Weights of a small transformer language model: rotary positions.
MLP neurons of a small language model. Each row is named by its layer, matrix (down: output weights) and neuron, and shows model dimensions 192-255. Each number is 50 + 15 x the weight over its row's rms, rounded and kept within 0 to 99. A neuron's up and down rows have the sign that makes its largest values positive.
A block is one neuron, or neurons of one layer that tend to fire together. After each block is what it responds to, as a language model described it from the Wikipedia text at the highest values.

L6.down618:75 59 48 60 34 35 53 80 38 50 51 67 65 45 72 46 36 46 74 51 58 33 48 34 44 36 48 74 44 60 51 44 49 51 40 40 81 57 12 46 51 33 39 27 48 16 59 57 69 88 42 28 72 62 36 54 50 77 63 20 79 70 55 45
The preposition "on" in any role, such as dates (on May 15), places (on the street), or events (on the death), plus "off" and word-initial "On".

L2.down20:51 33 29 58 44 46 63 38 72 57 40 54 64 68 62 38 43 36 56 43 76 62 46 35 54 48 38 39 53 65 49 43 55 63 61 74 58 49 37 66 11 83 33 25 38 57 47 56 53 72 54 58 37 44 38 50 49 52 29 37 56 51 61 56
L2.down58:63 17 40 41 49 51 53 83 40 62 53 68 64 42 69 44 30 45 51 50 08 43 55 54 27 49 57 25 36 69 68 33 51 46 51 46 52 58 78 63 54 34 49 44 22 52 38 27 46 54 67 49 45 59 40 45 45 62 88 66 45 59 64 35
L2.down99:41 37 63 80 20 26 35 51 36 38 45 83 74 52 41 58 68 36 37 40 34 62 32 57 47 25 51 58 57 33 30 30 40 44 68 53 66 79 47 81 39 37 60 68 50 00 46 49 24 21 50 31 41 58 61 58 57 63 52 42 62 29 52 59
L2.down239:75 63 28 24 51 48 48 41 55 46 44 38 52 50 41 36 21 58 67 39 63 37 40 26 52 27 48 63 75 59 59 42 42 59 60 74 70 41 47 36 43 43 69 51 58 44 27 54 38 49 66 61 39 68 30 53 44 00 50 57 90 45 40 38
L2.down243:38 34 56 37 48 46 46 48 43 45 35 33 48 56 67 45 55 54 52 51 56 59 42 49 45 38 48 55 40 41 56 59 63 13 48 54 44 41 85 58 37 60 49 24 60 34 46 43 49 45 55 39 27 57 61 60 66 55 38 51 54 52 68 66
L2.down254:55 52 44 47 21 28 33 57 38 45 57 47 58 39 46 65 81 76 31 36 43 34 52 38 40 37 43 58 56 29 36 39 61 35 50 61 63 66 35 70 26 39 63 64 56 24 49 67 66 31 53 49 74 21 21 76 80 45 66 73 59 56 40 65
L2.down360:75 47 66 52 65 40 68 68 63 44 32 47 52 40 32 54 69 59 43 49 20 42 63 43 46 47 37 17 97 50 43 52 31 19 46 27 60 43 58 18 00 17 40 65 37 66 33 55 60 53 38 56 36 49 58 45 70 47 49 62 62 53 63 63
L2.down814:57 74 46 16 39 48 44 52 51 41 63 57 48 39 49 44 23 37 37 61 50 23 44 49 52 60 69 52 53 58 55 50 41 45 58 36 42 47 43 51 46 55 70 32 26 60 41 42 35 52 68 57 56 69 52 32 64 54 35 58 71 29 48 61
Apostrophes inside words: possessive 's after nouns (women's, club's, nation's) and elisions in names like L'Auberge, O'Conner, D'Agosto.

L6.down670:64 32 31 36 36 24 55 34 30 22 26 29 66 61 35 42 55 33 48 68 27 35 59 58 48 20 40 14 59 71 43 64 65 60 51 52 59 40 47 46 61 53 92 48 39 34 63 42 57 57 29 81 46 31 35 44 64 58 29 71 41 56 63 15
Possessive apostrophes after proper names (Noddy's, Elvis's, Nasr'), plus possessive his/His/their and "the" before relational nouns like son, junior.

L4.down183:50 62 48 59 39 68 75 66 27 54 43 34 35 53 76 57 51 49 45 44 38 66 40 69 38 41 66 56 42 56 42 53 55 60 70 52 75 09 40 47 28 63 48 37 62 41 83 62 68 44 64 50 50 47 50 22 39 68 32 28 54 80 33 47
L4.down206:51 68 69 55 27 70 51 36 51 47 67 62 50 29 47 51 29 47 60 57 57 61 58 43 42 82 41 41 62 53 54 51 49 80 41 42 59 41 39 67 42 40 63 62 57 26 51 68 67 32 37 67 62 51 39 74 70 52 52 61 55 61 53 38
L4.down288:56 79 60 51 52 49 51 61 49 69 83 50 54 32 92 38 57 53 39 54 14 45 61 55 37 38 49 46 51 38 46 46 56 48 47 47 73 41 16 46 61 39 53 78 34 35 54 41 25 39 59 61 44 48 53 31 70 51 32 22 45 41 70 38
L4.down475:53 31 63 51 71 69 52 40 43 74 16 33 64 38 64 54 42 30 50 53 40 48 60 61 69 67 56 58 48 70 61 72 66 56 69 71 25 50 76 31 20 66 43 97 51 55 50 78 49 35 73 49 68 41 49 62 66 50 57 57 63 59 45 48
L4.down626:67 51 48 20 61 38 42 42 36 55 24 32 16 00 27 83 51 47 66 47 45 61 59 36 58 65 35 08 42 56 49 63 52 47 44 39 50 56 48 55 40 27 40 40 49 60 36 50 59 52 62 62 63 58 52 40 42 47 51 43 85 37 60 46
L4.down703:91 65 82 52 59 70 51 86 42 46 21 63 66 39 23 45 91 44 60 42 28 47 54 51 48 42 53 39 56 28 51 40 49 60 55 75 30 43 59 41 38 61 74 54 44 56 72 29 50 41 50 36 34 70 62 69 48 53 55 63 48 44 44 51
L4.down726:48 82 51 57 54 51 53 75 44 56 72 25 49 44 34 56 25 49 78 52 59 32 46 50 29 59 37 74 52 55 35 51 91 36 42 51 34 34 53 34 42 71 28 49 40 26 50 38 52 73 83 39 63 61 45 63 45 30 65 66 63 64 45 38
L4.down772:40 50 55 61 46 33 65 46 33 61 66 51 40 69 70 53 80 59 54 65 41 74 46 44 30 57 78 32 12 46 48 58 74 59 33 32 48 36 76 46 43 19 40 57 32 47 58 50 46 56 55 69 27 45 30 48 39 28 60 69 40 48 45 77
Apostrophe tokens right after a noun, mostly possessive 's after collective nouns such as club's, city's, school's; also contractions like you'll, and a few mid-word pieces.

L4.down83:72 54 66 45 46 31 53 40 15 71 58 55 72 75 62 52 66 78 30 33 62 87 67 34 50 45 62 72 46 48 58 39 44 64 42 60 48 56 67 68 65 67 41 67 45 51 38 39 76 32 39 66 38 48 33 64 27 36 50 51 59 22 45 40
L4.down140:23 32 54 44 52 46 49 59 39 60 56 66 66 29 48 60 50 60 26 62 13 60 68 32 38 71 38 60 58 28 73 37 61 31 51 33 63 67 49 59 37 35 71 30 54 66 59 64 25 56 45 60 50 32 28 52 72 45 29 32 73 36 39 57
L4.down257:66 67 55 36 46 38 59 54 52 49 53 37 36 48 38 63 58 74 69 66 54 62 56 50 72 44 28 32 46 56 14 58 31 41 59 28 34 67 56 41 76 33 71 69 58 55 64 39 64 59 52 51 54 75 32 48 70 47 47 47 59 19 41 52
L4.down268:50 26 73 60 41 36 26 63 73 25 68 54 47 38 24 68 34 46 53 45 52 33 55 46 62 62 42 57 58 53 48 32 39 61 47 12 25 27 76 56 48 40 49 54 64 64 40 38 58 49 46 52 37 64 69 53 77 49 31 38 46 44 78 43
L4.down328:12 35 52 46 46 33 61 49 59 35 15 52 45 29 12 63 81 56 39 50 35 68 44 72 20 69 28 60 73 44 50 43 77 56 49 34 29 71 96 39 59 35 50 26 67 67 64 53 63 14 54 64 63 44 56 22 55 61 60 72 71 47 54 80
L4.down351:24 33 50 51 60 55 61 72 56 55 34 60 38 47 82 33 59 49 64 41 63 29 38 48 54 59 32 68 60 44 56 66 48 44 43 38 65 49 26 19 55 38 59 27 44 40 36 55 50 57 46 41 37 67 22 40 45 46 25 36 61 37 57 66
L4.down441:45 68 38 30 35 24 47 53 48 28 45 61 35 47 60 64 30 47 34 38 43 62 62 48 80 63 34 57 33 68 57 50 28 59 58 48 28 61 31 60 78 42 64 49 39 49 08 51 38 47 25 50 67 49 75 38 50 47 34 53 62 39 54 56
L4.down573:29 52 61 44 29 33 44 24 45 73 43 54 47 42 54 78 22 33 33 45 54 47 75 61 24 71 66 43 48 50 70 57 36 45 68 41 37 58 35 55 45 46 58 56 63 54 53 43 70 44 49 53 55 44 65 51 42 65 53 30 47 64 55 45
Short preposition-like tokens such as in, by, under, for, on, whether standalone or as word starts, e.g. "by and large", "in abeyance", "underpinnings", "forewings", "inherited".

L2.down39:60 86 28 63 71 46 40 40 40 48 19 60 48 64 37 46 20 49 55 66 57 37 47 66 45 62 69 68 37 18 45 52 50 45 62 53 31 68 57 64 40 38 53 28 65 63 66 58 51 67 40 62 20 74 10 46 56 56 62 44 63 31 50 46
L2.down236:50 83 45 46 43 46 63 75 37 33 46 30 42 63 17 53 26 57 36 51 20 49 50 71 28 47 51 53 38 24 72 40 42 30 54 32 68 52 30 65 64 32 77 63 51 42 43 70 37 54 62 74 42 34 37 73 57 49 36 52 81 29 47 36
L2.down248:35 47 64 71 74 21 42 64 44 79 63 59 52 45 72 26 70 26 52 71 75 29 42 39 49 39 49 65 47 56 44 47 56 39 64 42 42 39 54 38 56 39 58 57 55 48 39 57 50 47 20 30 44 50 60 30 47 51 54 45 68 47 62 42
L2.down255:18 40 60 20 57 51 50 43 47 60 60 57 57 60 44 36 48 41 67 51 27 71 29 49 87 51 46 56 53 28 36 58 62 76 30 26 18 51 69 45 50 46 78 47 63 39 47 46 41 35 52 76 61 34 49 77 57 49 60 77 15 10 58 47
L2.down444:62 57 51 55 33 62 55 52 58 22 40 54 44 53 69 47 58 10 30 38 57 47 53 83 31 50 41 56 64 18 20 32 53 53 60 75 54 62 21 79 36 25 72 45 66 58 61 88 53 45 74 58 36 52 73 56 83 64 32 48 30 49 60 63
L2.down465:52 53 74 58 34 46 46 42 56 64 53 42 37 44 52 55 47 53 54 75 45 65 64 53 47 48 60 54 69 26 74 60 53 48 33 34 50 83 52 47 59 23 52 62 37 21 60 45 37 55 61 65 32 51 34 61 56 38 34 61 32 18 77 34
L2.down671:55 45 29 58 42 86 58 35 80 93 00 89 61 33 60 63 67 60 49 41 50 38 61 71 33 60 58 52 65 43 38 29 46 38 45 66 49 51 36 54 51 32 65 77 63 40 37 50 69 54 48 60 34 50 47 42 72 40 22 58 45 41 54 44
L2.down774:31 69 60 41 45 21 48 67 62 43 55 77 39 43 44 37 61 61 53 48 57 57 58 22 43 61 35 76 63 52 47 58 31 35 27 44 43 34 43 66 48 36 41 59 85 43 64 40 84 61 42 60 42 57 31 57 45 62 29 56 47 25 49 44
Prepositions on, in, at (sometimes for, by) opening a sentence or clause, usually before dates or times, as in "On 7 September 1940", "In 2007", "at first".